MLP neurons of a small language model. Each row is named by its layer, matrix (up: input weights) and neuron, and shows model dimensions 16-143. Each number is 128 + 24 x the weight over its row's rms, rounded and kept within 0 to 255. Numbers have three digits each.
After each neuron's rows, "fires on" lists the tokens most often at its 100 highest values on Wikipedia text that the model never trained on. A number after a token or word is its count.

L4.up542:093140130126166144165114136128105131145097122115154116144095150117061117123117126094142122114118138147132137081120110110126109139119103137151155155152087174140157100102129130116114153124137132152120190119180111116134131112138092067115128147153084203155100113076167089119096118135143110100078117160110102119148169105135114119122112116125139147104138104130131106129089119135154132156145
fires on: " to" 32, " his" 30, ":" 8, "-" 7, " Jo" 5, " the" 4

L6.up465:059121120150171157126124095147138117100112135123122146124101146116134105125112145118108094118106089114099131111120074143077138097111155122167111128125133160112120110127131110142151128170143175079147158168116140153122147119154152139144146106128140115087072119122139084078125125159153134131082139160102143098137111116081150131112114110072145128162103142198126096195146138145146131145156
fires on: "-" 62, "." 6, " Player" 4

L6.up330:114126116119132137156123083134109126108141141144154113114142086147102107120117124100109116158124156147119082123116083113119156153096090133185183134141107110133144127112123132111116153120145100137143163123150140104118138146129099086124126169160175180133136104104160139057109115113150096123117129110123117127133162112098080166149145095133118138137125171165161163140126135104135122138147
fires on: " -" 16, "-" 14, ":" 9, " with" 8, " :" 7, " as" 7

L3.up233:129128136095158107122109173152145111158112158070104140134141137136128095113137156154108132121097135134113086150107104115080109126107156142128159116173132133066159132125100141166108148133138137139113131142094128095082144130113132100150127156126151091127104161124143112119149077143146115105133112139191129114127078100084146143147141105117114113172129159056146140174132089136158130137141
fires on: "\n" 99

L3.up341:136148169150146096133115138109100141142132163127216151093166106121129142118163136151129135148092101111138106152136105112133156175140110122150148134084156105128110097107126144171150132104152124143100111149168114142124128131108153111084074130116110115090119153088121116172124113134130098113090128144103107134149129131157116138135143113146145085165175103167138139186150104131155151126120
fires on: ")" 28, "\"" 19, " (" 12, "(" 10, " It" 6

L6.up489:124137082104130084137141152158141187125138100148114192163132096114132085127146157061119145137151134097168081144110134126147169145120066122151122103098114144112149138105122129186148148089110169139142143128144110124135145120103112150152117139152151129165115121119160109120122105150102165147125124143165135095133126122113109141126125115160113158130107120174189121140128129136137152133094
fires on: "er" 30, "t" 17, "l" 9, "h" 5, "ge" 4

L3.up109:122109161107164158161115162135101129160135121133113135190136114107133111115123102131118114112120169145105088109110127141128111131129137091110143151173128133117163091115170150144100145083120138128160124151141089089120185105118132110125106119113164147144102110092141118124128112110122153100121088159122148137141118129142142137119134115167152129143101085121139136127148117112105227143115
fires on: " of" 70, " in" 23, "," 6

L3.up509:096133106145174119131068143108119104122109155123105123138120136118120130109134162127148128127091167130110110109132146105074130117127119121111152112179133138134153096090128157175154132085120131145160128132135128115120196132146089104139124122124132138073060130112140105127117132101132149132057168156131140140140145105130072118137144107119108143130104123118147136133141149127129162155153
fires on: " of" 62, " and" 22, " by" 9, "," 4

L3.up388:096164173121111136120153097119104155126110104112147152163108155138114129137154095121126140149101122155071141122117099100126148140172180135179149099118122124125168103095069082151125159130166154088167091137142123101149116125118130128084135103131113122099106132145133102113122132152126122097107124129142114116142168137106159147109143089141123108139141129119142139188101153163158114142162
fires on: " —" 46, " 0" 24, " 5" 5, " Nominated" 4, " 4" 4

L4.up398:094159196150149118126115141153105140121132140124148166150129128100116129115137108119119144107103133109086143131143109124089125116149087149102133118121125150116159076141120130173124119124138152145116131128140155111146136127126061088132119182127084075100125117090110139106128094152115099137101098147129159128123159069137143138162133106152106105127137133090137110182165087174173124139128
fires on: "\n" 46, " —" 17, " 8" 8, "  " 8, " 9" 5, "\n\n" 4

L4.up279:131128092115162126141097131140116155118089084078137134183160118139116126101135121103102115152134136107074114075086131104106134158137134133148145117161114166108125121157107147142134152124127116106143159140131145113124129128144087146142137134163161171140117100125125095122095112130110115185130107122158132082154124118124110140117111096126103100153143160127187152147141121146129126174154
fires on: "-" 63, "|" 20, "\n" 7

L4.up330:138163115093117140162087097135111140144091133108131122135124126162172144157126113113073128136110160118139100106097146074188108146114133114146126123129123126125130154140097074154104145153148117123077133138142115130115123131161127132109134132135138143153132134117125099129102134128098118165140157102100097139126108132161086111105044136105151162128155138149168126125112125158110157111127
fires on: " |" 23, " 2" 10, "|" 7, " 8" 6, " CD" 6, " 6" 5

L4.up83:132144172112165108163116173133118137146121163140098187143125123078105096114136117101106082126107119117131127131138125149124121168186150134091168054121128137108131095106140148123140175128130151138121104138135099107056142124115126115098133153119146105120125167139134128108119160143137120142117106149119091090105129147108103104148120136150124129146107107101144133162168146119136128147107
fires on: "=" 95, " =" 5

L3.up380:136139137119143126120096104116098136155183133122101161090129110152102128101146111112139150122103142127133084128121133118119077146135110123105193147101122145121122103105168111129124139110128145134104138100139139086099115128118142107103132140165141161146120139096192119126099149129170066126055082131084159135153171142106085157155159135167111148138165120135151129132133114096149135144109
fires on: ";" 34, " /" 15, ":" 12, " –" 10, " +" 6, " -" 5

L3.up161:066148122130152116145119121127116126111118123099151125134161166081116118148151145134130140100101151109114129118137116110120122169144115151113164096113121124096156143129120138105098144099149140145122158170149129134114159090118076118121122159105125148139145104134130081134163128144103124203115148117139155123156113112160051111113087158119107152128150109100132112147097093141134158145165
fires on: " there" 25, " There" 18, " by" 16, "There" 5, " given" 4, " Born" 4

L4.up79:117142148110132078128100120158095150138094144088151142128132159110155137137103133119107152158068147112117134098122125118118126125151124139123164105116110131147142110121115117193163157128152139167117179145171159082120113118122131116087128152108101092060115136103147125107117094113094106115096116164134131157146153147130097110113137167137118121108111098132198148146165111131129126122157
fires on: " |" 28, "  " 10, "7" 9, "2" 9, " ±" 9

L6.up252:152139145094186130143114151101168164109115096104116139146143110099111142106163110093112160116143124136098143110107136128164146117108108155156108137145138096154119135157124163127149136110130146117110182165146094094103162119126105146126107129144125096107104083115131121138050095109111130166129093095122176124167108143132103097150117117153137089145162130116143145130153120131120118147136
fires on: "=" 61, " 18" 16, " 17" 5

L6.up316:149153173156149103134107115132124156127148096130118139109142132090111135099114142115113126102136156181099127116110120114143165148099105121141153155090137157109172109121110126132159093121161121075130117132164119131143162113099134126151148113125169175137159139108128084104114105098139123112101178117129139147150147065124149122129116107142100107127120158168151147124142116121132141140160
fires on: " New" 41, " int" 9, " United" 8, "'" 6, " High" 5, " prop" 4

L6.up344:142149138129123165157137167133163136080156106107155126126147103145128101115124132170123165130129123082142117150093131099158149108151132120128157091143117195132114093171116119095127149085127143106144112125158095083125121128138129155126110128136104111123119147108148126086097123117117148119141127157154135132137122196098150184124110131162150122135142053155186152141139135092132120145126
fires on: " h" 22, " w" 15, "V" 9, "bl" 8, "W" 4, "D" 4

L4.up631:110087121102238140136113128103118144150117096148106101142150098113122146121145112149129175109132116147134118097117092125121137163127107149115138139143105102110115112107140127142141170111131148130138121118179119084122181083121099172133091118107143136138125096114156115138095114122143129187119095141146136133129098169118119111122117125160110104131160110141162146147142088155127117149163
fires on: " 18" 39, "19" 20, "18" 14, "17" 10, " 17" 6

L4.up274:123141157076166160143105131155144165124131110146149135131138094086135123088140122098104107125119116107088073125133133117101107191146073135080171110167136143084148109151117146139124147123131109151119147143134099145099170132133103129132131100100132147165145115105147103115164134114121105143133131177119129121145094128149081149109077128151081159131119104195121147129126099107111151141147
fires on: "=" 28, " |" 27, " (" 19, " =" 19

L6.up445:121147138133148130129089149123118157113127118089122116157157109174140136133097160094148161139129149103113091139110127113177152120112103136159137120155074191150153133161109148125133139077142083117093123129141105116107131103076159114166129142097091170127100112103127141099064137121135086140109121126141118140119110119131130150160114133100151096143141127165106118157151086086127122190122
fires on: " w" 25, " g" 17, " h" 13, "F" 9, " k" 7, " W" 4

L6.up379:115108118110181145160095088104130111148129093093128111134175137134081138153113110109141115127142139124098134115126090123178156160084101142174099119133116135120161112149143121138142132162131128086126111155133095099119153122129145153107066152121113118122094089138146120108081112126140157160105096133117126135119144161111122079139164079104141112160145110141138157141138079145115146140140
fires on: "–" 68, " 17" 7, " el" 4

L3.up225:126140196147143103104144122144178167128119148135119198169119140136123143111098148116131138131120145130122133081121110134117146121141135139117149091122114100132147086101108109142140128144150131152153089148113109118138158106149139105111095118158098065129082139163132117109111086158133104105131122140120183091144126091165100102129128119148132142163104099179143121179166138133101133145127
fires on: " |" 84, ";" 4

L4.up374:120133180159144133124094105145140174136100132085115125161136141121126157094126137125117127119126177116147119155082111084130126103156129130136137105175135149111131060151124141182107156102163150157110117154127134142120151106157149139111124110116099150166099151161144127106065104111145106109107123149146137139136151104151139160112109170122121099132127112110116088148139159122171102143084
fires on: " g" 23, " ±" 9, " rec" 9, " Ref" 8, " sc" 8, " W" 7

L3.up56:109120139170134123135123149113138153078138085125164109118115107105106082104162141130104114123112174133172091108127148116133100127132081112088136158129152124145156125139137146121119128105138119157125154113163100114075143142133115084139100118127123131152135114102183104102087128174100175195155104152143116119146091139146098157137123136161101136150081082122141133163123121092122154131122
fires on: " for" 41, " from" 12, " |" 9, " of" 9, " with" 6, " had" 4

L4.up431:088111177153186133155066144161163154114112121145112134154116135120144111109140100117110122118116144125153075136131113134094123134129070113064122117172131130104139113184141168122152130122136123138148145145146129125123151099116093111125087143156150150132139151129111122117113115111102163144113099124125167136146120156156123170129095113138101170130087155163124103129118120090108123129106
fires on: " (" 72, "'" 9, " of" 4

L6.up115:145136130153134128177133163166143157129148146103125134155140126097146116116170109116115062136168106125093107130103071115093152105135083084125137123106143176146110102107112149134116109122152152129129125133136139102190132135125160135155122111125191124119125116076159110094112152152148146174105141140075128116135119121086141135130167068146143105149096148187116122134139119121138116128124
fires on: "-" 26, " out" 13, " use" 12, " much" 8, " high" 8

L4.up562:106113204147143125144094151137140162126103114046165107145142122156099145116154117096152091122153153151150119132064098110078142158125177177149158127123135142096146125092118114159152136115147113136105127125164156118157117098140088152123087132139165127099118149139132111107128086137133130134126139140115130125130108069105154132124127156101169107130165134114133125160137096168117118130140
fires on: " (" 28, "  " 23, " Su" 7, " Ho" 6, " 17" 6

L4.up108:096120098104136083167146143143125148101112125083106114143131148109106134103101145127100116121133138148137126091107095114097128142076145138099111112140128108101133106121122149131107208134124141122119114131118127128125157119103135106138160098119176124180164123122142113146102135181113093161138104131127074117156091104146132135087114159104119136177113127079158106150142132147178199133130
fires on: " a" 38, " an" 21, " /" 13, " is" 11, " Area" 4, " Time" 4

L6.up181:139117167156159106128071109078159122113121149106143138118128167138110117103152157137088144124116096131142090148104149127141111105142104157138146120162146106166164095146131100180136129112174133137107088125163133093120084109100144112179111136122140131131096096144143113099116113154126092143137153170117145088144152148098100132122117113149142110171131159139156110177121131130153128149137
fires on: " |" 28, "|" 16, " as" 11, " for" 5, "\n" 4

L3.up452:109114141151172138128123127090116165139134141101121136126141153121129126101121126152112141104131101108095121111136119105111130148156127145128147104162126137090142129155118146148120158150156144130147127166152108095159127121134176113122111115146148074125164138190138071110105127102133062089127094117135140104109123134097141125161093093104153126173100139149163148180150136140122160131124
fires on: "." 100

L4.up385:157113132162188130147079142135149152094131099131138094201153088086104144110113140104129132131136132107075077119117135148081137134127114143118152143114112123119145087154154129123119148089138136108127148092127123109154161058083112140116150092131140125153135134090139126126136118115133134112104159105140173163134162146140120139144125133169126119105091102144147147126124069094137112146176
fires on: " $" 16, "°" 15, " int" 12, " United" 11, " c" 10, " t" 6

L4.up437:139140119109167120130108183095123134134124123102104148129181169118128085060140113130131136111126149146115093083108155114092121150122140128150168096155116105093158135134073141148136125090136168094100154130151113113117155124139104131153138128113137146120110122105151124150113152114135134131098084114160115107158141107127086150131123112116133131128106163101159108185158098151121194130160
fires on: "\n\n" 58, "." 33, "\n" 8

L6.up274:132137099103139158115152126185178138153151172157150158154151146122084090121127145129147129142126111134101090077128111088126117149144098135101156098165108132075139131138115115114092146124117124113094156114180117125111141073137127129124115140190148175151102103089123118137123111168124090181140107135125131131110117162121122141101109094114160125128133137149118129188110126122091114141147
fires on: "|" 29, "-" 19, "1" 5, "  " 4

L6.up629:138165114101117091144116186129127138134136060137135167187138119169121087132135166117131162101127112107152098114105118145147161120120115127126136102134129136137128105170126100129121150152138171139072128115169143134134137125105110123103110154145131131088120127104113136073113116171146128158062131141088112082122112154145136101092117126135135159126130133126133122148105077096105156143170
fires on: "s" 49, " games" 6, " towns" 6, "rs" 5, "els" 4

L3.up623:124120116135163148133152150099117157122115115088138094128115166108118128120107141154114154105135181136111080098093134118129111117116147152106138084159131131083187140159140107109085136123125115108158124162131074105149113128152218097126125156140135143147166129169132104091104147124125121094112103100140107128134144110104143166189144113121123132123137162138142138145145165138145136136130
fires on: "." 98

L3.up510:118096149126180124121084130130117114101120142128132131162178108123146133111117107131135124141057109139126077116089090095115125085137123142140172125147131107090125115110174161161134133110166135142120152117176098147113156137128089127141132166167129154114128160121139118101124101114125095120140100152135125140152147163098099112127129093156098149138109120124127113193149118101115183130143
fires on: "." 63, "\n\n" 19, "," 17

L3.up489:155119092104123134148134123170133138105139124112144128140123129127081108109183117124110133132089137116112109086113115148072144129122152112143162095116135139125122125099091099127165199092145143121142156138087102123130129117123125144106128121172136120145177128088137103122182094127136145130153122149150146123123093140150119156140092119138132160085143113127154159134127087108074121176198
fires on: " |" 45, "  " 11, " Authority" 7, " Election" 4, " October" 4

L6.up368:105109167125181125149123134081127179114130120118134130153111155119109122126154127137159173092098097177115107106135135077138094118142133133109147109154126163121120134173145110127126135138172121123125107127159089103113127118125153122095091156134161133101162147137121094128068108112126100127119084122121060157160152133086138122162120105111158146144111176139159109174123139130131131138116
fires on: "." 95

L6.up499:113131162162141124159108108128092122137114115167121142130126105084113115118136142140111098132098128112091097116139147113075121093109138126119153125179148130106100093166110137162130105123128106145124128096152104095095124140141077117110113108107162137152134094121144122111110113144115147164135138097114107119161101159143164148157073114154161132148076124154155106153150159093126129155145
fires on: " from" 23, " of" 22, " and" 12, " over" 6, " on" 6, " up" 4

L3.up574:115091120137176085103091113092069125114152140145145122109168154110127102118120112167140116159109160106119078127130132113142123139152124162121157130142129164155113135112155163173152145099133126149119140113145097127092163118117109132108105100111110142082171167112154148129083133092103096125104128155114136143162151159098112128113123129106106104155134152160154164186145139091144153122110
fires on: "," 27, ")" 23, "\"" 15, "." 9, "5" 5, "3" 4

L6.up446:101164118094128119164128197145174130124166113164089126159142093130117055140121163121139115103149093177117109101144133117118150171105113105153124120105127134147128128127134125163115128127136181113091128124131122112115169143099109140149097139138147104099156097116132101115103106162121094137130114126093101108143155147084145132116143104134127161144103158107169106102155116113132143141132
fires on: "er" 35, "s" 30, "ers" 21

L4.up241:107123149101142094139092103121100147117135111110122131101131122108121143107124104108104142145139123119089091150145088148129132133152132188108155095130136129065190118150100165129127142150162140112123055116140144137135119103130148135082143135124121135108121163114156118109122120167145099154105115118084116115153140100120166128156138114104133088171150139097128132160164133148187145138131
fires on: "/" 25, " 0" 24, "\n" 22, " (" 15, " 4" 5

L3.up551:098143090097195153139070109109126135126155078128140129150132101117134166126143064134121163118122129086067109143083099129083162167149091154134143101153092148130121108134162130154151173126131125087146130147110144119135135108084153133137093136122129101147112119145151091094110142122154115065103144139133127138126135162110136129124137111151150148165141102103132126113171114136116131153141
fires on: "-" 55, "–" 26, "/" 7

L6.up413:149088126135136138138123138172092128123091140148121102109117123137095095109107138164113106086091115136120065089110149106117139150111152140116168106113093131132168124117112118142062137099172138132148105128127095141115115124120139100151110152133177140084126148161169099109108138120161101118116102119167117146154120135086086129154173150086170159151112118129173139141130138112125184168130
fires on: "," 33, "." 24, " and" 20, " &" 5, " Mc" 5

L3.up540:084120159125186140145112136104109136155102128139095154095146118141150123082138129134119123111115132137094110088122103119132101138148150123132174102118123136127093149115126155148134145137132130111083131120220127153104145132109131100146137143158154110095154173156142112096117110147150085111119087159179114101148107144071105156140119129158109128188144163086132131195164102125161160135118
fires on: "\n\n" 95, "\n" 5

L4.up493:077136120177136138131100119126112157143081139112134118133142178121093142111155153153132085104135118107114107108122146114107125151088156132121117108152143130119164096138103140139093134109129123107139125150101143136105161125106121131132122163113116130105119087108167108140154105144082125127137135169135151117103143052138119157142135109143133136134098090121133160122135107152132120133171
fires on: " by" 69, " under" 22

L4.up130:086124185136150142152145132156128180120096150101146173128158133135155107113089131130114154161135188128146133104086079117116123129140124104123122145155157121161146097091134108146091124127141180086112117158148169112125160129152143135124085121128116110141105110146144107112112138138116116111131088161156091143135134090105143112158133091113172124144138149080155154136134106120148138117144
fires on: "\n" 38, " most" 12, " High" 6, "th" 5, " cl" 4, " Year" 4

L4.up505:106090121096165152131113137123117141149132154141095138151177125081133100127140136161141124094116136097128074149135109130168158126151105110141127109139148107109138143114144156146129146154137142112127130146159136157087131127130063178125138088155130123107141169124093122126084109119074093163099132134146150143150148130107108119108146094094124100129101110147146137113152053107121158126111
fires on: ")" 45, "\"" 29, "\n" 6, "nce" 4

L6.up341:108143146145146144160114132117148165068151135116137145120119126118153087117141152126120141085126131122141115126100096095088103124103117164119116126125114114125122061117125131174090143094149192134093133116169156117120131127115093111189157137118146135118117103150169090100107133149152076200119142131120104126130117123113140152143131117168145136133121104089155147133127110137149107135141
fires on: "\n" 94, " data" 5

L3.up162:132092135134134123153101151116137147090123124144105166145132123105118086116105074138130121149131113078104154121156104148131141208134093135111133098130144112065132130154127135104148144152119133121169094177133133125123143105117133121104120157136121132073126111120152127146130105155093142192123125115076124113123163093119154147106130088137108101155089181147119117150138150143180153144105
fires on: ")" 27, "ia" 8, " lo" 7, "ura" 7, "rat" 6, "ri" 4

L3.up363:118138119116158110123135128152132141122087114124159124166104142137113150122139097109102136129105138132125117146113109134123114139137106097116165147108104171104162145107112149136139146120153123104119159148120122095131120103089064111114128142151128135117160149065154105140102078157113156135120139152137147145129127126130117124141138145170110121080148067126155123116086077169107107153172
fires on: "  " 35, " (" 15, " 1" 12, " |" 7

L3.up449:123118186091114142129134129097124158127125106107136179143114116143126122119123114146099116141114085170116136113084113137092093123117129128089148125149094148084136085124127167135114156132138133132103138143121125093103138141131152086153145143133131104146095121154122110121118080181106114166105140145105186113129107122074121140157129103152135094154146134156134193166136095156181111129122
fires on: "\n" 36, "\n\n" 32, ":" 14, "  " 9, " Swing" 5

L6.up303:143129122124173106104108150098154136145129123107133169125140119134121139113146119114137141131134108118129130118089114080098130133109153176100125140170114099098135107150084092126136119112171148135087147111141155102128114124118126112175095134147081167093124122108143060107112141153135116164132119108091114118144143154099148149121137091101186098140155134137135127198181133132169129123138
fires on: "\n" 65, "  " 32

L3.up36:093085129151170097160142133144161156077120102122103101139103131093119135109127130112129115084123172169122101097141112104110121173125153132111137138158119167127116130131154150129109136087128136158125136114088092121102145131106079136168133159082155146187117116124155133145108135133134135156123141119131148126140109104115066143131080155103098147143119112086127154137096144136153174149133
fires on: " from" 69, " by" 5

L4.up525:095130135099123102116125120131118151109172149138124127101141127123094130129151123114088116145120176161123090126137134127130073186100157128131107140126117130111144133129100132186077133084141123158158147137140120059140133132109103144117088200158161136182098114123142135103165145143131137157060153130073141104111130103118107103141135111146086148169108126126145151132117147144156128149120
fires on: " |" 37, " by" 21, " of" 8, " from" 6

L4.up20:123114150129139109139108114126129172156135123122160147153129079145120153113134098156128107120129157125083133129114087120114137160113134145155167077129126140139116104147139165170144136135157131099105133187185146136135146114158133158087105106144134150131129124118135132042137112135131156097136114121170099100145147132155146108120118161105105109122135083113121103121178102114127127121123
fires on: "-" 17, " (" 9, " ±" 9, " %" 9, "\n" 9, " Ref" 8

L4.up95:114099165131132109151070152126158164068097122120108156105124162107102131094106166093116119153115169120102067096109103141138110147120125128142119143152133145131193138135124121138123158139139135124146138139183141114154144130129154153111139164114116127112125093084112156132072130149079124125151115109162137114147155067146118124131147115107150120108149154124127121126162089105127155154148
fires on: " comp" 13, " first" 13, " cl" 10, " f" 10, "th" 9, " second" 6

L3.up87:072101124085162147187119162140137111126091114127101148148122161115105048129104115140110117105089131126108115064123114110119106139131078119111162110136137157083107105111124138163127157133147110125084129122150118088080128146124119116144133170117140125093107154128143108112087135139096091167114102138144140100127127145086116172150115157128130139143116160084145158139163110127151165142132
fires on: "\n\n" 54, "\n" 46

L4.up250:116121132123127107172126115086128140090115119141124140111110107120108128117101122154089139142110095164097127121105100132157108128151118135112161110157141142090123122071112125137118191103140124130088125100144114126104152137111070165124133127139124163151126141076116075131089087175098108174134131141134108138152128144159101172080141130126094114153166098129127128152126086151164159144175
fires on: "\n" 31, " a" 22, " (" 14, " 1994" 4, " an" 4

L4.up547:112107144122133142151153137136149123152139122091129131123129205101138115099097122159116100072095126100085128097071112102115116112106138140116113092158176133075195120120133104126127145132151147132099100113178128134108149111150144161169152161134143119111106092114157096123143097162130081175088145160135149093123093117130114138122146195132158152143108114108148147143105100130113138133146
fires on: ":" 22, " under" 17, " on" 12, " According" 7, " known" 6, " released" 4

L6.up331:141153115161136104134110139149124165133125130133162144135154129087089102090172144184108130145079106127114104107079099101178140145148114167144121117160153117094160111141130147113138150119133102144066152125157124127109092116123125080093132137125123123119149122080152110139126127132115098156099156171128099115174146134107070137117157106151166163163147143133149134168164135128138131123171
fires on: " |" 33, "|" 30, "-" 20

L4.up312:113104171147153144112112146157145144129133109142123132131180133155104075112141115132155112112069130121093082106155083114089110139109141102095163129141161117082157095096103137130124110090140113151119124140136123117149132122128105119132097152132154138080149134115152137096152124116117110133137064185161145120161143090144128134133143087128086145123130140120101161201167115077128173131131
fires on: "," 67, "\n" 33

L4.up510:126158159122145165159134133142107125180114138112140164160143136123116137136120092103066104098121134145097127089110130129115134166145113146087164063127145135138170120136096148143119155157143129138138099157128117120112137137129141121112117148132131115145111100126148077134090143156106113135072078147140118070123103132100080138136118102157118110163112080122138110162180141145129115119139
fires on: "=" 99

L4.up464:122141154127155132103088109118102119118096152094185171130135099126128099130122138095126160128130140142113098135095098100138097141126120148075133098139170156079133145109149165157124138148145116160058118136152138079139132111130139072104135149173108126150130113144178126096129106149157058115110113135125110144120134110125152107133109103105131110175144131141137093175137164136174119144097
fires on: " |" 35, " —" 10, "00" 6, ":" 6

L6.up312:107122106123122127150095121114108120098138099114087136125119132120103106127088152124113104142085183142170090110101086105142141127150112174170153081131138167171155151087152161179142098098155119088122148161135129124076136157132099125099125119110116138135177142109152142083103088119151098157124088132119086109129149115146132110110166121121160136152138120113150156151136139116125138127136
fires on: " and" 36, "–" 16, "," 10, "." 8, " a" 8

L4.up167:127146118118147102159144136108118164130127147122141136142172139151143087127114125173104138112070128101119100135100144106136155138125129102142126120093140118131130144163113133207147165131144116141094154155124104153091123115141110134091152169124183127094124158088123118135132122108126112119134126168113090138127111111134099176131095107107116168081113120108183122129120115147113180125162
fires on: "\n\n" 30, "|" 18, " Party" 10

L6.up566:152104132104179136130087109121134132131097101124122161090136112108133118102174124111148132120115125171121106094095105109121093198163130159120180137138101114113135111131113121143092178159129128155098130095171141128134155134138137126132128137129134151135121119120156115125087082173088082118127102133135112123142162129136106118112116138154139168127125115143136104139135114136148158148094
fires on: "," 63, "=" 11, " —" 6, ";" 4, " –" 4, ":" 4

L4.up558:161127143125183082124113136115144145127157156088127146128125150101121149135156112137126127104126123128132117127095111145115142168101127175100156083135140108082159111129104135140142135157139107132147116180143126115148153086139167085135096132120128173118126103094161106110112098129117087128107119131157132123167102104155136116158157152115152120144135100108141079182156110180166116148105
fires on: " |" 41, " (" 17, "|" 10, "(" 6, "  " 5, " ±" 4

L3.up537:111124145172160122137125118125161136109137135106152113160144126091090147114167154124116113124108133132102128133136128123086129119139129120112128096147142153112162113096094167146118113082112130148150143115131134038125146119079108068121080153131116183129114063109175103121137131138124144136113139130147126133153092107094151137133139129145096107154128147119116120163107075120125128151142
fires on: " of" 53, " from" 24, " for" 10, " with" 4, " on" 4

L3.up175:114135157141145141118125103104090149098073133140139123135107137129139109127116123092131102160116104096070139149138118140139118112176103152170132097101112139125183103127143110154134170147157154113169148126104123112151153083121131106148142129124116123091111148174123115098133091138164113113098119126150173117161132101116160124126138106107109100177078163120111134135098137147164109152161
fires on: " 0" 23, " —" 16, " 21" 9, " 8" 7, " 05" 6, " 7" 6

L6.up67:112160136113123117147106091102107133085145073108148185081104146129187107096144096153132141104099140132101122097115129096142096148137121142145159095147144104105162134156119111146135166141149138159100139119138152110127142137123101121141129157155129139118149122099157110122030109186099092151117110116148125150165125154162112109129112149129137148155139148168140103116127133111155153136092
fires on: ":" 49, " –" 29, " |" 8, " /" 4, " :" 4

L6.up614:092115130080156132132048132169149151156133149132124140131128157156117111135123118133134119092123148132130124072091093133155173164099143113125159096124092126095144093105106094154112119123134136102138103147136151113120142125105136147112119123160131167106119121123162063094090124113127131157125115145114117127121171163133139117117132126123096112124180106132151119178150110116111138141129
fires on: " |" 32, "\n" 27, "–" 8, " and" 7, "-" 6, "," 6

L4.up320:120141158117138140107121119109081142112117134155130154093134145107100110131165114138140140150131157126099145128108104139145113144128145160128127073113144085102135112104114123179117145174136124156105112123121138094144161133130131124135132181170135137111129142137137154089108084153097108127108140124157165097157098040142110094150166142119109154132155127168156118155117135108142150108099
fires on: ";" 50, " |" 23, ":" 7, " Result" 5

L3.up205:125112122081129118132106141063138140154129109127092138141112129124164088146107065171107121139125093126121116147150124145102127198124123153122103124155128140096114142165124129142127132150123156096131156151108099119152135136109110140125134170145136139109098119142122122143098090081073110147112117162079113121161089136101118155087126128136180079154153145131166135159135118087122146119098
fires on: ")" 95, " also" 4

L6.up550:069132117156162096163118115105139135087086110117154170143127126110116114101127121127133120129081142103130117114129140120151149154118080122152110127132167119129124128154127170115090128143093139137119134133142122087115147115108078121120123140158134154091163094071148107117117121179095172165115099154163122099160125121128112132117121125189130126097090145154154156151145123115140150122165
fires on: " of" 61, "ti" 6, " by" 6, "es" 5, " for" 4

L6.up507:133160125121178124143134134122133153102103084135124177112155097099153091110155127145126130166088110125158096118111101100163142168142101157165131132160143109112096150121161119150122163129149117114096116122149134145071149132115164140110121156136151131118112145101131118151077109145140097117082099142091078109153149134161107171148081112126114100127146137132164184127176106161129123136161
fires on: "\"" 25, "\n" 23, "\n\n" 19, ")" 14, " \"" 4

L6.up306:151126113110146121121122168136101130092139072123115144128134118102145099121133103127139145144087107121081089124086152098157134182147185181119179133166113127123153098143141128141140135143155143140129135133130104125090142136108120113137112147131114116089119127132138132120142090129132092140095123135117088144178147136100073126120167092081159127154142172130182141195157111123124173103137
fires on: "." 62, "," 28

L3.up256:106120127100138172128117139076113179138132143119145136123121135139140087119134125119104122111113114101106109123107071100146147102117147155157183065140128142145143120124104131144154150150172135102117159119112131149143144138136131117137123125145125125127108134127108084089170134117159106098085129129170163121150169135123154168147172104113104116162074170150133135151156141132135115136104
fires on: "-" 82, "\n" 4